From a checkpoint of a small transformer trained on Wikipedia: LayerNorm before each block, learned positions.
MLP neurons of a small language model. Each row is named by its layer, matrix (up: input weights; down: output weights) and neuron, and shows model dimensions 176-303. Each number is 128 + 32 x the weight over its row's rms, rounded and kept within 0 to 255. Numbers have three digits each.
After each neuron's rows, "fires in" lists the words (lower case) most often at its 100 highest values on Wikipedia text that the model never trained on.

L8.up440:084104134211187178146129119118173081164138088128138124094135131155134126117159137069105154119135126127122111107123148143124164111134111157155117106126169087073162073123118099175062080087169166097088137152141136120155117158121142146132200104131172140126166111152124128157103160104127085150078115092160115166150091142125138083138130139068204123122105124094092128152095123147160120129140
L8.down440:130148124152156130141132104106103157148185157095123146112099187107116077082074121169081110149179078149140167079064133103151153136131117119208096097141174108121096064156118129139147154147129156150107088145171129087105105102105190133100142097129088157117162236109124085153128139148149156135153151127146071094146081095088121098136092161194113099098121151119074195080085131139154130075159
fires in: "a", "disease"

L10.up183:048185090116119130137156137108108099163116140127157117144137136131141167111113131154115187089102127108162158155153072166113125095149196149143096108165152140132068137097109185107159111125150077092088108136181096140159137119156106098140045169094125104228127109086139086111112060156122102156137168152179120121124190129051038137129047115185134133137105183122130132161096108132113152163112
L10.down183:145146172114199160133120122129131134135213140144143119095192129116100110149155100102183078125111144096097123127059153076132062031145177135195122094085157132170147061111086166127146127097141137159051192089087148119118077116095078145105133146173144165078136192042114157132115169119141123056166139113096070088122139109097134125165100152088166157134146145104108149142127171125127150098112
fires in: "in", "to", "by"

L8.up496:142109144129157139133135129099141149207105131139146128162092030129092116076166066132150136100115125100162118140125137103138084105129124126104087206119141070149131161121149124110127151156154132136071126124152058127192128110142135155163079127116106179119132104126088125090091089118125131149082149109159175169126115076088128139161118137111122160131113187086080088142078113111175084174113
L8.down496:084107126083106145083116174201136144095155141145079166110193118097141118220105146169130112128074142096130135134078160153112112174138113116117136163100125154149095099156089078143155074123126130156132089160109203128113146181076075078134136123096158082101161122110175117167074166115196173165112144133137160158160119144162134101133113147124146164083115107117141168091167145171106132107070
fires in: "after", "during", "in", "for", "lewis", "his"

L8.up808:077117118131095106134181134099092076111124132103171092104164135187127071105140166104096133165136141107146086140184146141183104098149178125063096186156140165151152175095125187167142162068108178131164093122160109089088154151117190112123140174107117130148145135123167122116139125103163090163114127115108127115188132173078118114116178124160188132097076191177106116140152102160165164154138
L8.down808:167108121154160175120110139144156121112072145156146163153169107078131143146108110149098148176136095145185184133094119123113092164081090074124076122100145071146091116140131118010172088170114083149141158127109122113076133032155092164106137138129140128119159137158147179125126142120131139088134126112139164092144164140123102138165123136163147092099081106075170106145103135104175184084119
fires in: "a", "an", "of", "her"

L8.up929:101123121153161159097144154083186129133164121113140085138106106203106127184183114068074057143123133142085092155086113191158192126150111132165125213158141193144090122071130054109126078148142078115138156163126098130129082142116095095107160083100116080142177091181096165109076156172108152133107145131127152129130143129100095157132124155101122152134118160091083128123127086135140148114174
L8.down929:113153095158125192179143164073142141066094155164125155146162153129105068142129172143094103161064096130167174096135120111171112128143125110078112142171130165175173159115112153133102107169133181164124113140112134168086147121164164092161098107135114135098112151120124100140085151116129143113131116125128090153158170146132141141097135072096119163158082097099163062090100182092132137092123
fires in: "in", "until", "since", "for", "approximately"

L10.up1730:132139128137095089161123118148097151105129114153107102072134185128095157107098094120156143150149117124155128137070087063192168178131145155116117147115124143143136130110163129140177137165178123157145113158181068111156119120157109152105158182107087084133058151187124115112099165168118129098103153098077104113115156121110214099113068139128204165120116121112157175149122166184144159169132
L10.down1730:162115127089185178138174112117137190084143143173089139139153129136072115109131166121175122077142091116148132114149179095113155108051115159062110076143091136117091139132113190096144178131098130097181087059121140198107150114140151115143119146163168112085136128069149188132173162105123091104143150149100110119093074145128100112136151178140171157139170135186128136114127107097113155138113
fires in: "for", "to", "in"

L11.up524:060094115112174140176066143110111098134153128160186100061154149094182058122141082146103176155128131089150109145041109127120114112089105129155092138137071157096144122119083158102100147146152149117137179142125089088164188120150154141134140115163098114109141126097124103126111099169171066157169146136088131147097107152151131172167076134141201123083107158146121075183151023201135123117198
L11.down524:198128112134128099073163168146144200139092123177110139135163178126103122133085149102090103121105111189159128131133114105096180135147110124075125128131133094078126113055122118142123123088115111138088100135124143127157164126144080096094038126153126106139172137141176175103134191077150135118116158122083069102124143106108123107079130090134094143116127162118192094102091073093103154066097
fires in: "of", "so", "from", "in", "northeast"

L8.up439:130128172136122126144188145160161128145118119123147111058115078168112121124108142097117174096157114137104114137158165108150085086123127111147036128116188102145178071157140158096061061147124122093194074108155117098145091164075095201140163119115084112193114090207125131113106124152081130114139080187136138139124093120166141097100101139100147128180114134124091093096075082108107101110129
L8.down439:144087161132191157119121144081103155149078097147079134143153124176155176108087168075055051109118105115103118119115094183147131131183131151150162149130113126121085186102151204093137083139143165086150135125119132153118195132133162141113148177144152169118162122156145067146197180145123138083099127155124122147168183136154160127103130086130104113166173163132099099174162111125191099175095
fires in: "to", "overall", "while", "the", "outstanding"

L10.up519:098144101154091128124156120144162054163130149151127081123169082135134167171122096070169151152087112122124059099134106141157098135129098147135103176095102112148145183130129131131116198130176115145095129106154082165143125166164096136114087147147082150167174107098052113141132102111175080101123180098098146069102076117155145048098133144096137074111112155027173145142142143200102117163102
L10.down519:110077113088165140140094128119131176123132122104111143120197160122089176119157102087150133086198150111160171091105140094117136079137137114103121091106122178105124148097152118026152123133073115158137131103143083199091151149181096155098095174145195052105124122163158166155179148163153083128154135135124056098109105130161119166179170082153119052137140125114090160125109060079155127122122
fires in: "and", "in", "at", "over", "as"

L8.up58:083139206196196132178144168152184126147134112209147163055164143158144064136177161132049113125163099140065106135132140194161113153109120195159093169128132089143080134126122155094116099149185093134107165100087115129154116107111102106130131164126148140093125168128149156177160123136084067167141142173126152142181157189160141094160188152109147154115147091100044094136143157116134112137137
L8.down58:160129120092176105151110099155178112130082150125051141102175110086188172144167112166111124206089139173159180122113173112125106107164152121117127090179153123109051211183057123146110107076086110122141090166087113112146127074114133065149111131122129099116144144137061154129106179118109104110133146115122117175069164152151143109092108155125106133059146146114124045128099140097158154154128
fires in: "also", "now", "and", "too", "later", "then"

L10.up930:109157093123216143218106151148196102176203122155150133101167144137175108088148160136160147106195042075155146117074133160123186147151105108115149124143106120179107109107042174107128098172140124145068147088147104164117090131119111147144116097093131135090108167105090113166124119132099086173161159141164125113123112142141130095186135141068140171086131162107103095155146124143145156141156
L10.down930:108119139107149136139111152100127174110127144103084130161243158104067096133099089138161150122174073119085192060154100118146116132167091127131086105127135111139144150133164108077146152176095112041193164119139124120067154134153119122185162120145169124144108154186115110103157173131134162102127169176154091115129126098079147109118131154125141141124080139106146178153169088122140081137123
fires in: "with", "without", "are", "of"

L10.up1331:105145113167137129175171099087153122201126106128148147118097135145094091103162118126128179074091146103078065125128108117172170112152117153178133138159112106072170100081086111102096165094097097128026110150104121112190067095171137100145173133087119086076131121087110112173136135120140111255122147101162107086128104116173139121152124183137098125068113167135141119112041170180110113136153
L10.down1331:133149160087208114127095088174098194121131136110114129169146097081135129165085114103110115130129094110123138082121128126133130230077112111132146180145124151143141102105092099162213170160139121143161133132181120101065161117143119106122085117091109155166177122120087099083086110165156138106099090115119121111168153103086103142168172154057174150086112075127105128095193111121184075134114
fires in: "a"

L10.up100:108082142148126139131175095106119110076097157162118130121113145154111119145196160106143117142118102145124127079074138126154111128116049176145140098095119095202115195128110087070095112136143179116123131143114146148115131152178106122191091116059148153073100119131181141092088147107161129147107133151118181137112099149101139110149107141131168178165128142205061145201134141102106154109146
L10.down100:136135146077077127106105130106167128126112165152157132081199114120144151152113185117123104124128113097069118210144099172086122145075163112099153203109131126105105160153172155165108115082175112148145135152110110118118155096145130101159101118189139144107159104121123081068179178132116100141124115171117170136098143141164164153072123100173104112120091170078188129114094092130149111077145
fires in: "to", "not", "t", "would", "cannot", "should"

L8.up1690:127126146114078106177126130138147074115154134136106073063093108119136100154171095082080112124147134115144116124161059255182206161127146121167114132157110102121134146112050126109117172133161065160134157171132111140088089119118117120130071146116118164179076089091153201141091144132148172095168104125153191170125095152112129120134120130110134123118071107118066134108077106214140103094107
L8.down1690:093112155164143154117134126118139147138121095098125084134134103128169160127087161119177118125145138112160107121147192081101119131146148102123136125104093105179123100100140134167183081126076100156070169134095104137112189114181160116125066112139165149154144137132179115114151119116123122148122101101080092157119103134194125149070086091189121113146164186103167121131116126126121127161061
fires in: "in", "of", "s", "and", "replace"

L11.up1626:139101092153182114160082085150118132121160066154089077164160121146128121147109147147160188102135062156142145121109080129123092089126149153101123158194144051185118137119077181120113118108179123107089129093121138138154156133127164090078136147154187140130095066129107130120156145086157059099142106127152134066079110131106154134084097097071120103140063205101151152167132125138095159157140
L11.down1626:108135093162136138097130115103074190101187173178124130088154126127120085120121160075070127138145141166092165088135108084164078150141079079139065113101129161093157058123132102176082095123107104097151177109094142137116196063160162170121139119151092104113134133085130176145137170122094162124120124120125116132135128149167139179198133157131138077112130202095091162117120096110143129154094
fires in: "to", "for", "with", "by", "of"

L11.up162:144144117133092124148133127082053119152176115151196131161069152129154118094108136093097133178140138119073080133166144087141126059169147117137182147134131108156113140132161170140138099145193129219094194127116118149186125155146117125122118186156184210175105156131161060134126133131129119146165105178088150213165137153078087170123139139085132125102090128123136157114135163134085159165222
L11.down162:126116202125092186093103137121159113138156072164153120178153153160124189129136124128153053150150163093150128150181088133098116045121094098080075160153119162106141083130120099154119140086139147095160135093118178180143120103135097107146151087116122213065138137113163149075139186118122138123140085124123111101151144121107127070120120117205096116117160143116111141109121160129124152134111
fires in: "an"

L11.up1684:064090110118154111221135132100114130110130069108149155148152150181136048072152170109116080117139112066125107107111138156124159109191106149142138127135134078146099108093121161131163133185148114170174139128140137132162072116153103143086151156153128123153116119138129080143158158170095131122126093156150105120120107222156137112165156118130181119096169099083114123187154149149124135155196
L11.down1684:128164113123126098092135136187138104160170098152125098115194097116153163123100084113159155113178101147100113140187108111104116162141114143087136137142156155141104093110110126102072150152134112183160094133114153115178120159150168101117117107141101170094129127159109121158176166116119144169151110150168118106142136126104151075171162129119184127134109131113116154119105060099109089114096
fires in: "is", "had", "has", "have", "was"

L10.up304:098110119179133128168148123177134089177097110160113114098169098164133120176156155125133134169157110165114114123125130134140078145196122139148113140095038087084170147147113105161113126124178124115106152148097072182136101051155102151153165139127105216123119151073131164146159176119127091116199138085101142118119148122079126156135078209120141071123119192190114161119093116147109141128118
L10.down304:105075067057183178097128145105098160071099126139088096084209195146088102093152164115134142128122085125135181086115071116162162131111114147120137092158104153105090156146126126109178092108088113153139101087125077156068086153176153139168165151158167125127151122169133111095147121166165205125155158190152130125134159113093124165119143117077140141106129113095078130147150130131112102108141
fires in: "and", "or"

L11.up179:154108123100103121123175113029122116153138162076153089172143115166150091120124104129152112154147184116109110109133155140111131118122105139123149125108113152159081150106115058157112094073214188183161100133153144134128132077162192119100119076109158097120141145146188114170108116110122079138134085138139155118135090196126076130154128208135145121132111123136185210084103112122150177139159
L11.down179:056114110096199124119128147144116114082114083145120116132139134075099123103132149150169120100042128160103119142096123154122109119162120108114114116105098128104106193156090176111141198113121144101170188139133139168128115159104108060145192066183113128130135124135103050139145124103122220162106156106120113193096158112122088201159132141072090150087135102111096087144040126102091105102174
fires in: "it", "had", "have", "is", "has"

L11.up372:105092119158156133162198136107200114178080167096136057083043111138142150095192132161157178148169127118128087135112101125126183151142106189103120129172117127125160170098116144133116099166139064127092151112101124160155079185168149130134086125105158188074200096135088081140155168140069118087137136131125116112172156105171083108146119109168152135104119147045099080119145132187104108123152
L11.down372:105151065169148127108109102155105135131151135130101117113190161157093089111083075116114090136110173142145198116166155137094126187121133079109144132063143131096089169156142124117106172171163152132096098156189145156119151134099099082170190057119145083128127184157169188140137070102159103182110095091132101145127108140140114159152095151103099102185118108145174147095084136057157151113110
fires in: "a"

L11.up712:056091087118127167115119136061097216176061132085156127163102109148127119079147148140122150123137120189084082124163108150170069094136062164135110170133126146140196151181125174117127131142119162135104103162043127150158087154085144179119117141137173116143118112060114102179109161174126076138166169134118166117144156169141137135188109128128175121142129126163111133131108089093115131165111
L11.down712:126164120114127134121115102146099108124188121162073123147117131089133148129142175131135152149114154121209108117165164072185117088126104141084145123116138123129119092093151092091162138179099127147146076113116143186109093124176129128122155167129123149087115106166156154126148126172175162087114103157127072050083154149123163092134127039137155166165111153121165124159134129088133166142103
fires in: "for", "after", "alabama", "moscow"

L11.up299:104134138133128147092144124135157161182165194157111118123126146113178105196126152122130195133103146134120102115086101170163109117127149148114147144108148163129065166150133074103132158177175122138158203170114091162132149113179152110130165152131088101083174105091058106121095134035132144131159153149104058111085092165143190112138157180164127083093117155120096132103134107151169141136194
L11.down299:128133116098174144167112177136149125114065109142117107166143143140158129126130141116200122145132103141122206095146105158168123087115109142114108070131171107085159145053137134123144130185104146181130152122082132215121099124089087179081150175079165063127087105149136132129193124173093092159109201156112151090148161140073089107129141145087147146147149132151133152139124190157097129103126
fires in: "with", "while", "for"

L10.up1430:168107160090179121146125116169157084173153140170105040175169068138126099210135106129089169069095134086139064151102128130144122095143126120096134136132178121201180121162123114122096182160122128178121108137168164121143104114147156137180123141117167098123103172156150068170132125140147069182150142158071149130135085127110142118161119100120118168125136243133184079116101102152153134071112
L10.down1430:126120103140166153132123184070168174136129040059158135168167134124184165181173118094073180202153146123117114068181139145102083102216141166152107158176114121133153162071113093091125103075127135083164136094137124157153106140108124125117099116191131147162086074125079157158142144142131138132129125092197116118144130121150108126100151134114180062098169111114120145158177075144142107065140
fires in: "of", "from", "with", "van", "justice"

L10.up1319:125157170145061131167200192141118099088121152166117144133170105142117162191131080148102119149119058125098169161084130138094151129172153140134127184176174090101097087134140182159101081115165116128122123186167139088199079120117077169187129120103155118128097117109113121147139159064102165186148136133163105109131112124159152144205173149106142120179118084141113085126114175111111165160135
L10.down1319:147157097134151096091134105181185163117154121139085097137181123122150175136074158086146121097062138145141119182168134095146101147074148060086102095143159147098098149125108102107126111191120149129165099063133160124128155122067141090135184166134143116112160150149137158185101128081214096132109126151108119124116108118166158144112069163086126142159115116109159160153152121088150104089119
fires in: "to", "will", "would"

L8.up382:144110155136118140173119176132103131113113168143109129141096177130121094114182111101093119146145105123186135106124053127150112072176100108173144163151060057130098109101094128095196150148223089164151207155165059140116135149162107131186146131160149175109154089111103117149093116145145120120130092111161156123143138204144151138123112147094135129085093057139109128126149173162110169111195
L8.down382:111113090102164147097126113141104080073150120154104094115156083113049160120075146203133132151136106136158198123112115111179140110131142129039131132117156120179046140131151142143165168137142135133088109142177186114133134111109185128135113147180132193132131116139101187162109111108109133132200140161101086128082099112123168139118104168131147094159152187087105156162126139148135139140128
fires in: "to", "too", "t", "isbn"

L10.up1256:145118124087132145137130164077158128090112124160132012171136078110082103134173123152134139075126126103060139142143110134126077111159112163184140146114132095166108122162045093158097081131099147173072067142177065163115133117139145126160129132069132135163138145097153142129124124116122149112123097091166149136082084171161124093111114162126097172155141149151137154109084200092176080080138
L10.down1256:140158075077119159191124079160149133127138113164172153135092162165076045145125205155130128146068099115145115132119087117111141062142157139126175102071132097193179057145111106099157116048133144099150153116092166081147137111105139096094098121136148139132126141092135141138160138110101117131155076104160084174132122125144163145135136137143137125140178066141100177110134131099153149095147
fires in: "had", "has", "having", "have"

L10.up326:116149085066134110146141167186137115126233206139094092120188085146137106116157144128180186136131086119120127152097124169131128131105106084114127197127115092136114129176161210150123128117136145153116108106181093152157128162110182132146108109139122179157069121120131127094098167134101138133073129136137126126162093101127145160162115113161168099143133176125159135060128072145195078112129
L10.down326:151142127206131104114054172053085123130102131137113119166193170101182098143065144101152163102190113125211152101129086156139120110103097115145157099128140082064183139062132127103125157109066102180121130091097123105071130131117104129082111135163118086103104146123133141143145080182129118122139142153139108100121083192074164100088136098146149140099127177160124210154163103142073112106144
fires in: "with", "when", "during", "to", "before", "while"

L10.up109:073111145188199150160144147085188115132117118128122050097125118166108046090127113073077130121117132178119092126103068135084106075160140156095084104096143099122164146130103108124100128147120121105111115151150126159191127116134147140162088176135140048097074137118136114187056148148142175104086147101093124160154205176143085117119139128179082130075152174097083086137114140139136100106101
L10.down109:090140124107088103125147157192109108126164054095096171116133134139064169097165165130152123160132098154176113087163105094126160169137156147153146158133194120127088143061124165133129137083123164129157123110136133091157124123188121133135067169101101162115105168159134130139167093199123115126128154146201147116117167142161149056131144180102118066147063072140138120127121134098132158142113
fires in: "at", "by", "least"

L10.up1334:101105101065142145201176139097125104112156113130159128162103126196142153113194143136154138122137092154109116174120135106143147100115107111125066139147131156105162118164082141094178082208106106145145154145078132116089102141140165146126102168117064128157088113165143148122165132113132136088129149082133134154156117186198116110174140110086180172128081072131133130163088122109162151118184
L10.down1334:116139131099132096130130149129114101098087136067102089114179135128124117119135122118117154136161124092144165104121121118115071176164153115127135068114167137130128104102129122084100145145115152127109124155151117162148142119122163150164184178148133130102108114151175162121184114153151186113138105134159138110107109155171171066109159151142145138159118152204133113083129094128113159120198
fires in: "was", "has", "is", "received", "began", "had"

L10.up777:069114125116162156164205112090199105138157169161122137142141074219181088082065116125141067129153115100092094177065104186166102156121115186171108166158100155130125165129084152139125139149165127147129120083108157082098111129158164151141069119176128158106081070119161154097137146100103115184158152136096097110116116160170182156179122156106205104066123099092098103121125106153140184124157
L10.down777:088136111145116101143143153035124093125123124155113103137191101160167084116119149124208151109169132108128127121147085125107188156105099147107133107143071093127172076156101193075151098114154192197132160110142113111155061150153081125127099131102147129112096129133089103101162143164106185137196115117137090125109083193165164108173128166152111078124148126141071141192149098107124080147199
fires in: "s", "i", "it", "that", "if", "we"

L11.up191:091074129137121167201191133149197131125132159121107119154114088110159105180169145156182101084123096150203086118074115099140124089166182110087080126137167116166121135118086168159125140177173124163171174121141112160119074126155146098103068160116117117152117103086122118172075199103099119146148107165095123146131112177130107124161067134160136134144119192160046110184123099126128114138128
L11.down191:094163102139158112121144151174135140179136000175123174139210118095119119087122157092118129130165083167096140133126117149151157156132112107168128056119112120082134147099123166120128175149101106156172157129095134145134091105090151155107141126176113114032138144151130154137152086144141126099092172081117046090198106103139071041130111132123155145115088095075113115129166130122166106105041
fires in: "at", "from", "in", "throughout", "under"

L8.up1039:102165152074110110202142120157162096128125134138102103149126200184188157130157123044120157056119093200136114133077129178149137160155111149137067141146091136126077115105062095127121149175153165155142144135115101165067144107151127131144091108080128155157156115115104143129087156100145160130138159078119171098142117085175134122151106138110107162120083164101144083123118113137166124101171
L8.down1039:114176158155112143116106099175118143085169118075112106110133184142094103090153166123148160116065137181140081179139144139163122119160107142168119099139098107138080141132107150125116098107112161145176139181158145154087160104168094135162150127118115103122129114131126139117160184104135170116084181137123112119095101100199135128111137200094160190049098138199141149101119198127173104169163
fires in: "of", "de"

L10.up603:120140124082129168173120089105167140124124116156105133152158143138134168084141190117141155172052138094117112172101145127159120169162157215158144141112142104121137156097130097116088087127126142160086135124129161099154092089139100156149088104084158159119160085184137057132055152052140115124159059158119112150127081197128162128145123180169127143023076124153127082147103095146130116149093
L10.down603:136172093142133120158138104107080128162128148166160092107164125167155128117075068099123096119101109173126129158151154114097124169094142086117186139151077127133140131168165147182115139150169177141146188117085185132197076089146110119098160166174108124119129167153092131119162163169097103085130153148129157118138172132117083083105140073218123036066185125207104111095173147111158158090139
fires in: "have", "has", "had"

L8.up1448:148135122159140161183162144108165128118083166117130107104171112143111107186084146086109141139110091132127125170037134083146094103169149106132085157116095119188128144126106133119132083199161217065122090089069087103157154121185150157120123112165137115117091091107102156074091091142169104130145113093123131169113130080144179092183133168097144134110097097098200061161083186135152089102127
L8.down1448:128162050151180132062117066140144089142140115127064118073174143155094169148161145182152150129116084154138139131117121089123130164082150104113162103126196093115037146165148151136079164128098100124156127169141068124081133127084108085130108152150116160114091105120111097108196138080155120143071087118095112082077161116120138182116174170103143123096120143137123159168166145129175127184130
fires in: "to", "of", "1", "hochstätter"

L11.up121:096085074140144162137160086149087105144097162141169150144113179147096153141093191103169140172105131151145171094117189093068184108090120147152116141176153134110149093161146116149164132074168130159096146064136139133134088116147169121172143183141152162111136147069049150155134161093124136078139133131116175130150119146098110130124106095132171150143163115139155132128172134172159165111145
L11.down121:131157151127142166169083170127135135066089106110137152125143155091132140146125083066210123112153134100105159155095122103070122100173135121131073132149151182128096186135116136085160140146106077089175097137091098144153146054175168148106130085138134098115090137141134131163147196158190194085106105111147125137123081157155153122061099132132132201106136125100114106124047152158159183114158
fires in: "a", "apophysis", "die"

L11.up1655:129146123077123158105180171122162114115104185159116107158140096132123151202157172148160046136148120160177123129058075102160123164106072126140082134121105124162094148180097146110112120075185159167123136136089107128124095136206140124110145165120081155109107105117177108124122090115072137145138110146094104142092059183115116144128094154109180107146134133182157157126129121091140152106137
L11.down1655:102192099094148163150112187165121066138145146132149139118177091124079116145105128140141131113077108083075101135124143139070140112094120138160136059159138146146182198097156104099127176156137159142082094126110129121044144087133145173142074090130118163161115138116138137079125082118172216161065100119081134123089125183187165126182175167146126156076202178114133096092119099147109051136124
fires in: "to", "we", "they", "will", "i", "would"

L10.up765:109090158100191162152194095080143160114119154117090113103133133167089154193186099067145091090141073154131137120098129171195105112125181132094131122138116177129124120125089126074138148151156116136165135191143111172125115168171161137108135174101141093176111115091105171114072130201118111115153149163151167114166161125173209066133152094120153133104099134138148136137095119169117185111089
L10.down765:175125096095154152093120171115109101090117110101125113103170180089137139105131109105157156160139140176124092159177133056110183112149067137197153133131130121103095149129172135146103080169127070126185136193095121158189140129092173179130140118156109200072139110143127136162174178164168116088137136114121141122102120101162112140091146181169115109180038170112132173091100149148056148124149
fires in: "of", "happy"

L10.up1180:133105100147089098208098123150204133106124142118185146144105102150125110129134164137134173137117086146145094145151113067168085126166074080108154130136092126094085112099104139128145136134112072222101130117159098157120066187158107163080103191144128123129101122102109141198090122182131157121118104119125148108172132137103128078109088135120136122137034112095115101087120122144149124114130
L10.down1180:028110111114153122130116177098104164119130151081087116139173156091169168099112078107138094171145150198184172111159172174095165163118194142061032106099115166098158159098158100105176166160119147112125117102155148181179096118133123131126149074171129124162130114118127135099122130160138118128087130105138109111128185158133120169080156130145104104091187085114137120092122109101125160074144
fires in: "from", "with", "as", "attended", "and"

L10.up1196:081119159141108130147170126087127089143160165202127130154090136138116126123144147115126156107143137149167124128133116071118193118083144116137142129103111080152121117117121152142111151160156106158123210089104110097102127093178058148062119144087210120158151109110095091095132176105101121154152181149099155155111095164125136121071184081080161139161144151148090140201121085128126115093145
L10.down1196:196116111134094120083077178116121099091204118129102099130140087128133111137117113156127082153126138112116085115148082170102125101111081084171131128126154127128149067164150129095113091076096141156129132076121163103159120113087139151152118103193110126131092189150159115115167135114205139138114082149116137152083126142156078129106136195083106092129106120134098086148110139079133178127095
fires in: "an", "anthony"

L8.up1244:140084147144125107148128185094123170150146109148168127099161156205123086094123172158098114117101088134147073178103105106104163193088103165145134123120061089120127076100064090112165134154129154150110111067086125104108141147126124181131140161101160180145114104035129146135146148134094099163106141110172088123090103169093128077154090157102090104117138139152171116197099147172126063105078
L8.down1244:102125129066127146131124122078094094103139149187146160157167127136151144116103105105125135149125135095121158097180172170177197105171119160097142134167182129112137138108167168151138162159086133139079157109186109118115123066133108163114115067101162104177115102143141054125192133109036121156162123153163179172128100155115145159136155164146189186148113108162068157165127174093137153112149
fires in: "is", "with", "are", "island", "has", "areas"

L11.up153:089154057151130082133140178136168110177096103121090110110117105180148143204100142174151139017123079115194074120178148172177136138195117174119129166163133126112148115032096164139152156112137085093105106122134109108089129160152123152158074130123168090092080150107126156189119091159151113111105109129117093103150130159097150052138146098135128114116103172113127103128101096134115093087112
L11.down153:122075108139130108125094134141120160093192093166133104135180157152121147087123130095116135163135134143123103119142158155117121107141178117123137070099131080137142097169142161127154133180143185124144116071133160109120112095164095158066183033138087117133082213125112129128148160086174119144100077079147125131076191101171129111158112162089134129098157113139120151158072121153136117133149
fires in: "and", "of", "with", "onto"

L8.up1634:130158167096126115188123112131099146136124101127106113177127153122081118100160164181092148145119125117125117172156102106167071109138164181118049172064114170154155122118078134123125090158157158107211105126111097098127120127166121133155104141206136086110109167218149148143122142048108087167131161119080121149135111139126158110141154147094141057159135104055136129166132097129175146156157
L8.down1634:152057169122205185101051129132168131087170146167185119122148120144173136162108172167144117151095142107185154132138109143165119100116131120129128132091132094161102133179131135134166105099145138089156126134073122140117137129160103151109127127132176202160139058119131100141148156122154114104111080069097097141098187110142103097138090126102129132069096124120125135117098135108136167125132
fires in: "to", "of"

L10.up210:118111159143149076125133140104075051124189160152156106135095135151161150095161125117139191124115145141182127162138129091128150122177158060127184165183092119133065148097077177136078117061191132166101154095093151144146071151137072108144092156113121133061104124132154133103125135171095127100141075106091152130089116171057051129162121133118152136127119149108117143093148091183162141122118
L10.down210:115151145112150143107112120086178143129121099125134091160170077103136145121093045160139083101115198073158118163158104121159136082133153199140095146098116157144149116118150152110106134153055069171112157106129152128095098100092146126136113100147089104125132112137114159101093107157188057106115199115126170200150164173091111151113175135121092067155107141107149088185153071136178148108091
fires in: "an", "ancient", "p"

L10.up259:158093088158128131127095052170160091144132122117128152038071091060131119116103111146152140135122125126160088147134162093136118082125142160143108136068078231149116129124122087142153095070119198127140032162136125065104158149191182134157177149136149139190085108109125086143073115069077105124134158112096093126142090112209129141111085124142149057131112135219083131130104088073154101152121
L10.down259:131096159145085125102150129103138152105157125169143107135162196132188084125170094133157148179135131100109174125147131119146191171088110120180149180131085110085092081120106174120162112091117126168100150161184170088128111116132119201119151088144067106114126114107107137139191154176158128107095157144167145137136166102141110088179144152113056106138091085174129160175176114090148120113152
fires in: "as", "and", "that", "thus", "year"

L10.up234:072102110155122156178042152104111099139169124134116126096137106135154166099115137137158109118182127101100127186165128138144125176177176165069164140143092081141123080119112147109173063145171155089189134178108179155125100143107126128139174118085133192115112121129133138167120219099141165134159118112143121146129134154158148155147161108080135093141105091088071140120146181107125105075209
L10.down234:160069147142135118160157122104134069137153179165091114163175130141153149099096114098144179167138133109149077085103111184073199111141088101154147102171102120137088143109221108128125108142175122078147103135114147158103067116132181168150138113167115141120131152047125152111158061131115173097136131116153142108164083110066170119118138142122114114092098079161102138111143117107107138126146
fires in: "have", "to", "be", "had", "cannot"